Weights of a small GPT-style language model, trained from scratch on English Wikipedia.
Size: 13 layers, width 320, 10 heads of 32, MLP 832 SwiGLU, vocabulary 8192, 21M parameters.
Architecture: RMSNorm after each block, capped logits.
Training: a variant of Muon for these matrices, 491M tokens, 9621 steps.
MLP neurons of a small language model. Each row is named by its layer, matrix (down: output weights) and neuron, and shows model dimensions 16-111. Each number is 128 + 32 x the weight over its row's rms, rounded and kept within 0 to 255. Numbers have three digits each. A neuron's up and down rows have the sign that makes its largest values positive.
After each neuron's rows, "raises" lists the tokens whose logits its output raises most directly, leaving later layers aside.

L10.down502:128148135156075110111105089180145169124139169093142066126106122114162072140125118137033108155110131152171149106114102103072184201104118112135152121105157055171108136092085136099149089172153090114076134114135119159131112130069065021131133056120099114103070121070123099148134164128146111179
raises: "ature", "ative", "al", "ation", "ating"

L10.down569:098122111111072202159122113160106138150128130099139135158152073116169101139160110120112143174141140122093101096097178152125117107102119103137084162156176118122162149097142139083218146106156153102140058111120121170144081127136158099115102064147113132199171151177172120141165102108158135112
raises: "ology", "cus", "time", "cher", "verse"

L10.down798:150160124085189145138161116154144152120099098123113171110114186131121190123169059165096119075137143142117171125154152083105114122126171113192157108146149155159192156093171106172161135133168137115133178111105097143140112162116178113145179116084126157149152166106169170131140205169117127153
raises: " within", " in", " on", " between", " behind"

L10.down131:217067106171112168125123142117133113180128144189126118186126161113094076095189097118096151119113181166117182214121159162156153087134152076089111063088090078121099149128210132125147124128105115120141080107146134222098028131142107149120001144155079107109120152100143127115137153148158130118
raises: "3", "ica", "2", "od", "tag"

L6.down572:141108128137098054051126108086127120105105174091104109136126122127144093025175128159133123161110155167159115172065149141130075031102130126160085139145118171097151127127135108094156103110084168131136134191113091117118122142145153102104157125132086180180152178107129184053144176151143120142
raises: "'", "’", " who", "ial", " own"

L9.down657:079126103179092117109123143070118100098140103135121117132110116157120164145158149120128117150115106109123133147066113176110159123081134130094123181118102155080119148075188125107137168084159174121087108113150158178115140165112136137115110172184152135109198111123148114140118124114167109131
raises: "ia", "ial", "io", "ian", "ium"

L10.down219:143099186105161100148176181171109119113151132156147048142068125096107148111067092108121138079084112189165141119143130156096131115120102132129090094121101152076227120123214091121076143127142134143149195104091159181106083179145125101170142124118105153130106144075162109160148076098126072186
raises: "ment", "tra", "ion", "ments", "ding"

L9.down455:140131129112109179101130106157139141160146151123140192153120096127134162131131140168125092149114187124158138167130088177115174151122137122165150161154106179126096107127186122160103210110100124088088183118142093173071185110134092161124137132104179142152131155138179124145139143142113162166
raises: "ement", "ed", "ing", "e", "es"

L5.down71:106164126137156041159115178161060184106125088083097077099124050168113109147163117111155158088123155069101135145164091177109112074096121096115061097110114102081146149129154115051171136129172144109108123153174051121132134132154109164124142122137097125126172141139112159155194104105163100119
raises: "teen", " days", " years", " times", " episodes"

L8.down429:137087179135081119092111139127132102123159174131153108177066109073117154204121040119141139138092084123116098145149135102116097148073124144111179118119082123156140161108169148042190143143117111160101156135142085104076111124128056145077119119107126147130188161111163112092085164142195107100
raises: "is", "ion", "iz", "ise", "ity"

L8.down1:164143058125155143112113089112053174140188161128159155112159112090136083110128148107150122119142080120113092108116157109117121107135179179049167117123117147120141146113144114163118117172163120126109137117073144106147116133201193127109105153104080196090142114129151135096100131143102082149
raises: "5", "4", "3", "6", "7"

L10.down31:162121183078165104166121170096114091119182131162113133115136111131118133145126108080136115136157159137161156159081101149113139132170113137155163121118154135121126178144112163131059133183110135155080112111085092121137137080110134173122148165131148134165177088082145115130122086111144130139
raises: "iller", "ole", "ists", "und", "ist"

L9.down211:107144148159154109229110124100089139113100150198087066181120148093150117139125105141159110122128101164097155155126146165100121108168136129172085140112083118152131092145137153130090077108142109139137158128141065148125126130129184117124141178097153190190116183149139131132104119113096195141
raises: " March", " January", " September", " June", " December"

L10.down479:081196134133133130091119146091110178125087118116162138168081201139085165191104090089112091126201113151165135039095181180152188120129166108176126127124155169152158097137166176151148124125142109155135129099041163082099125167141121156163149127151144086095145095173122148095135141180167133121
raises: " He", " By", " In", " Hav", " Dur"

L6.down189:125170150143127071112122200150118165169140095136075116164147108151154099136126077120102117111107139107142117132128141131089130171143155099184134158164119146143168118109088125114124132189145113148170166149180152067092092152099153118111109128175117085067165090118182111173143166136113162115
raises: " times", " time", " years", " period", " hours"

L8.down795:145112121154113144147088155103137104104130160141110116055134124063137089108051149116089154106149109120116161128141092103145086164128129049150172125150152144142093149132182149132063124085089093122121141135095124112149194127102182094133164140182096140139114114086108145085143137134154128117
raises: "ers", "er", "ér", "ress", "ines"

L6.down787:157156144098128172147131085139143124159131124130179152112138174153135123106124145134116074113157076140094173160143077128184081148102156155124161144129102137135110115123133178174104091116124105086128148065169121120094151142133110155128075093162129116058168126106109112133088097111125158034
raises: "ee", "ement", "ing", "e", "able"

L10.down379:111127096119126147154106123147120099169112077130166063130143101185127089102115089110124160158104143100085079089170128115138114168163106102129146115169140134136141085154150117166163172094189179042102159170179163178106127166090162149145151045113117141131120124145132096219132143158120131108
raises: "ified", "ally", "ed", "ated", "ically"

L8.down477:127073127126094133148108111128180139137112108208150168098068143127155104149110154116117215102108108159162107159113151179146174112133099143110161130067207127135126080075117143092113148134060142130158123115145160096120182067148149149116099153144089128113090172107091134122162122121115175131
raises: "ster", "as", "ers", "mate", "er"

L10.down249:147154142107144133122157093082115113081145121174114129146164136166188110120209115191103165073148157141117115127103122058118090114115162152128133119126168141096171141144133138138153115085110127186187101100053113101127090124126146124083043083082090131132157178134140145119133147108100128137
raises: "3", "4", "5", "6", "8"

L10.down291:047146131063155132146126185126057096096146096153081179142097122103074123132102116120130177117139098132137137118190169092105097125147120156128163089139117127133147079145101129126142141121115096132123091113139124119151157175111143158067136148113154142123096095151178080161123145111175186137
raises: "jan", "rus", "sses", "ous", "zh"

L10.down322:184122124083137072122151142098114126120116158134164104133057080124155121137173102083131153143151102128110089140194137133123140135112102131075125158133089132194149153159165114081118208181121156135147120129079132125088105137110173141138091147132141093074161109108135092090172096079155106154
raises: "ible", "ib", "less", "east", "ever"

L3.down656:150131154130144096059158177094072132150127100121109129146146110089091109068137075167108162117147085086073152107122150095133161166139126118138119116048110145172147118134137110038147153142217109102105083098142171111172127081110122163079121118149153129123132154168131144120135119122140110167
raises: "0", "4", "3", "9", "5"

L6.down666:123156149131107061121119127166113142100123140133157105135138122126177126126097153143113089144117176095144133135196057184128089148137113083127176104143090150127130137128146108184157180127082118112150204161154119129110170137118090118159126048148145127146116126099134120135157054157185105167
raises: "ing", "ed", "less", "able", "ful"

L9.down185:159116145160120099091139077200197051139102126147087054122135104065125157178159117102156147204125135172101134111149124154129128181183195138139114105088161125137147101134121193152143070185151142203134117088194177217155110147144117149103184136144084093137078102062163127124109144097156124099
raises: "de", "des", "ding", "ney", "d"

L9.down320:191100084096147100082129115204111182143156142132153104087129166128154130095136099112120114046132096152127164158157133129144176131144106119118140157059141135163143110178126189128108138122083130103098161142124122098139126167104131138129193150134115163098157131194118097106133088119117063181
raises: "ment", "ments", "able", "ability", "ably"

L8.down106:075114107131151110118093119086150109132136135097187117073124121148106118130171094129109057142176102166106102081117144108091119084106094091121146146112130096106089142138115142120144137125098143073145141091060068116177165143134142094138111135178154086146125135100121114056123128139151103130
raises: "al", "if", "it", "at", "all"

L9.down125:158132147132156090167146139116143095167149130164131180139185156142146158145107132138130118123173082131099154103118056122105155139127121123122158127126157079161160111122137117092153127143093071148163087097118113150157119159124105107104138129106148077030086153146199123089049145144161134168
raises: "ic", "ica", "ome", "ice", "ique"

L6.down597:168075113167079132148200111132147126125165128133066107131175156094148141105105131136130098151096134165116107183069116187132153171143145132098126115108129153166120136113116081145154125116126145151114113099152083084114124086088175054114143068145147116156077135102136119134112099109171057145
raises: "dor", " September", " July", " late", " June"

L3.down779:146121098098158087142090115169106157187151144127110148171181124129144125129124113132115242102112155147122173096080091083122121177093098153093070148151124158153120177101166163163165179190143125161064104134150130091196143052143143148110102071110189162123109205151102107086141094087119069138
raises: "ments", "ment", "Demographics", "ño", "9"

L5.down814:152096122135126085127130106154167096164135168143190142119107181116092112092117031219120126059112171152127132114138077169094127202123125134117131127088111185136108131188143155139099122099138123115126191142089085141052125107124139131171139174178100159104136130113123126179140079122106117127
raises: "er", "ing", "age", "ment", "ation"

L9.down258:177130095105122116112112162108120100165080131184136165108152170106122062157120136109104119058138088180108092094137125100099104117129147151058113133092150165115111146123090116131079091108090116087148103110154140105085166119094071131100010098131115138130113124098177147129088159110100170131
raises: "2", "3", "5", "8", "6"

L6.down489:103108112116180086127191125188095065111142212198151187168151115139131114111102145135137139099134127160113107136135146164089144152131112152152095113138169144106115100152125092108130099118109132109142111128163141100129127113186154115106191178184106126136091125118154197125126106066141105135
raises: "ron", "arrow", "res", "re", "ell"

L9.down131:166113148135112098142117084072159176155228146122132123196126144136089092129187089121106146158074099130140158118163148208085109135102136111105176121112141103141125134118069083117105092100208171170133160166039150108177106171131093131118143151066132153116180156144136137144129110114131083125
raises: "|---|---|---|", "se", "ative", "und", "election"

L3.down652:104148090110103159112196121115115141102157058130072070113150102130070073152110089139129155139153181135109158124114128213125087138082137125118115142190152142109127145085143168118071081092065129124138166140103143137124158103126183142132111205167117074140132166143133081091135095107102123115
raises: "ier", "ray", "ries", "less", "lay"

L9.down613:133065220115154075121130168129191186092133110111097140106133111072105061157160154149136141106163163195156045094147105120153161129128142173145108120131101121162123126094123126162086080122110100119153102122086138166172167163130146143131102179130090156097123121145169122108150106163131091072
raises: "ment", "ments", "ld", "bit", "toria"

L9.down438:139090057131092080112095122154054186155117131164118059140198077158137089120107097148093131107186122153112144156152098229170155141113122155108104145036139162166111186115148173135120176122106108110092220121135090127118124115124114119151136204121131174059095187112060132073152127073144159119
raises: "er", "ers", "ment", "ing", "ments"

L8.down90:184174154129095104064108170139073203063134030158148124099138086130085093114174156093114122091117128168103126163110170125128075138162156130147118110091145112114173135126157205158124125102087163121129114152082112109042136120170133157133152116107171150176092109123140112162130046161149134118
raises: "s", "ed", "ing", "age", "ian"

L9.down699:148175069150114108117131102003119078056166135109134121148154136116154066152164108167095128187154101122133082075106161159102136096142120094091176121116137148111154106166095146136171105148106118082138166123174130084149148153094105108088143159177177167137109097102136121124154200115143224099
raises: "ated", "as", "ating", "ations", "os"

L3.down562:135147100164087085141125103132064173083153106079131073142111112111101143160103121164177154118110115097149125077131114162100151061150135118156106074101127114090100123130145138047195104120129118114118149181200155117123107124177148149052184083167114095155175152140146127126096128095118148129
raises: " times", "teen", " consecutive", "mile", " place"

L10.down211:152120115149104205083146113115084148139165157074137065080205136115082099120146109138187155066143074171093130125114178195144139071143157159097137139128163123104114098122125122104149168135144137106150097135121154118147146115194125179106162102117118052140113155153116134160113103159134104149
raises: "s", "d", "su", "sen", "ed"

L9.down800:148100124147177100125103150100149092163154130135045081150134168131141139115103146101151117127135089185127165119094084134103113195092172155097110183147095177084105170159200130092134083105046092167135141121121120108165098112167163093149191133119164121087095121107152118083089146165126124222
raises: " October", " July", " April", " September", " November"

L9.down307:148091162178189153121136145135130156108175093127118146156151078129131114170131115181107109144146130188087115130154151177164149201170077163111155134108099150124160151182147105117132136120160098110166146110142097129148125118135172105170109039088135163131155067126147161141138146075125124100
raises: "ity", "ities", "ly", "ship", "ness"

L9.down712:155096106069111138098100124185154127120142114098183173094193104165130095145189145097152148114096159114141078133115113209173160121159086155101109156124165099168137082178104117132188179066187100130146105150131128110089172118107125155159140141110072150085132122118075101113039090109148157150
raises: "ed", "d", "ulation", "m", "rt"

L3.down771:069158138138146062054181135117087132063159140155162119169134148161117134106113100179109109133105117171211137131090154118148141111137099094119138141091136129100137084148136156170107098097126118143144102141156138146109121142171120096109117204149158077107174157126100146102065136160109116123
raises: "ial", "ship", "'", "tain", "ates"

L10.down45:128128086125138112149164087097080135168140172143076133075140103149107162101122044104109129132137084089183131130078128153114174074165119161123161083092154175162090208111128098116141107139110118158144133113120106130108105124159156099102191109127136096088135167139132102104095170115082132126
raises: "ic", "ice", "ac", "é", "ay"

L9.down530:137150148118144119071149157108096175062154105151165099115168123122198141123145136068102142136154103100113184148137119185155148103221169087149133161146166115100138194146106135153125175098103138111111083110101121109141153176151183174071154148128161083112151177139157087122169125070112127164
raises: "s", "na", "sen", "h", "lli"

L8.down134:152122073107117161148127082120147121179124138123102083175129134141160151026120118215129118136098097116127168125148102137157168136116122121114120106082147135119102106138086119099075178155180114145089201133145153104181161099105120087130127149128141091096096102071130115103133114105130116184
raises: "ting", "ta", "ted", "ts", "t"

L8.down157:133170178191184167204137112109126114112139153105122108167132076164094112071157145086111129111136125118171114115127126175118118173142150129136109129112106149093146186116119165139085106113080165130162162119127120149129188167125097106193144165163159131110120158138139165172148139191131064122
raises: " causing", " help", " making", " provid", " taking"

L3.down819:138110142074110134106139185157141150055098131119126115137116146153172124094135129160200079100127089110142151141121126163124108177104115104100176124064155101091099120130104181116148156131116105074138132103150127134141128079028108084136187131116176204168138093123116106126060133097113135135
raises: "ly", "ized", " of", "ist", "ise"

L10.down408:088181152141164148119134155127077107111106144129114094131183069167175145131182157098047125111098128159086127157138125151162139148098142104123093154097204124152116166157126101129194094158128123152126127117115116094157166081101149160110103177150126127091092155150126120124152084167105153106
raises: "0", "-", "8", "7", "9"

L9.down831:132132114157089113160104194124128195122127115094147121089120110146142150150119032127100108155186116098118123107143136161157124133058166095112108072129126098118073133087181052145179112197114159076136159096194142167096125106127158138155074088117106092159163067121248129167176115069179149130
raises: " time", " end", "ian", " point", " Time"

L8.down348:069127149125108077141133167158089136162175114147134162062141106156058133086124125134156184071076121127144148080115194117141123112150123136153096127077116129109143090137124158112118128111188083098151157128170139109077176154095085142187111103160106150145134109135099158128183119144122072174
raises: "ment", "ments", "med", "list", "ted"

L9.down86:140135126092072148085148195093157145117139138180139116129098152122122162150158126140122138136196120159138155167083168088137121167187093159115140126202112081120127137116105144120115050200127136111153132172148069145134167112126136090127124114117134145052131126125170079125169154143086160086
raises: "al", "able", "ated", "ating", "ates"

L8.down409:136133089134086061082167146106104111090135170171083096142163092150120127165109091146073117113147105127108145126126117138126129117163141103144117114114091157119178084188132080077140155163182134208059065069138095116128177118127138194129135093127066126129150185144152136119122083101107172101
raises: "9", "8", "0", "7", " times"

L6.down749:084117166054128137080130105085104126155156160126115116128156131114112145104192120137155143149153102106016162135141071171135198181168126181104144144096137145098165164096169092112097083124067114174142126085180115096179130086123035166146163178139103163133137089153152199135124125120143139114
raises: "rel", "rang", "rim", "ida", "ray"

L8.down739:150130094111124101160128114140167109113129152165183157150136084136170143117170119085119124086134193129154112170129108175164143125150193135106224148104158188124088132122109105147198126136098083143096142142174112089038121117144088076141104175107103186095186153058158115099168134140130152122
raises: "ed", "es", "ean", "ing", "ee"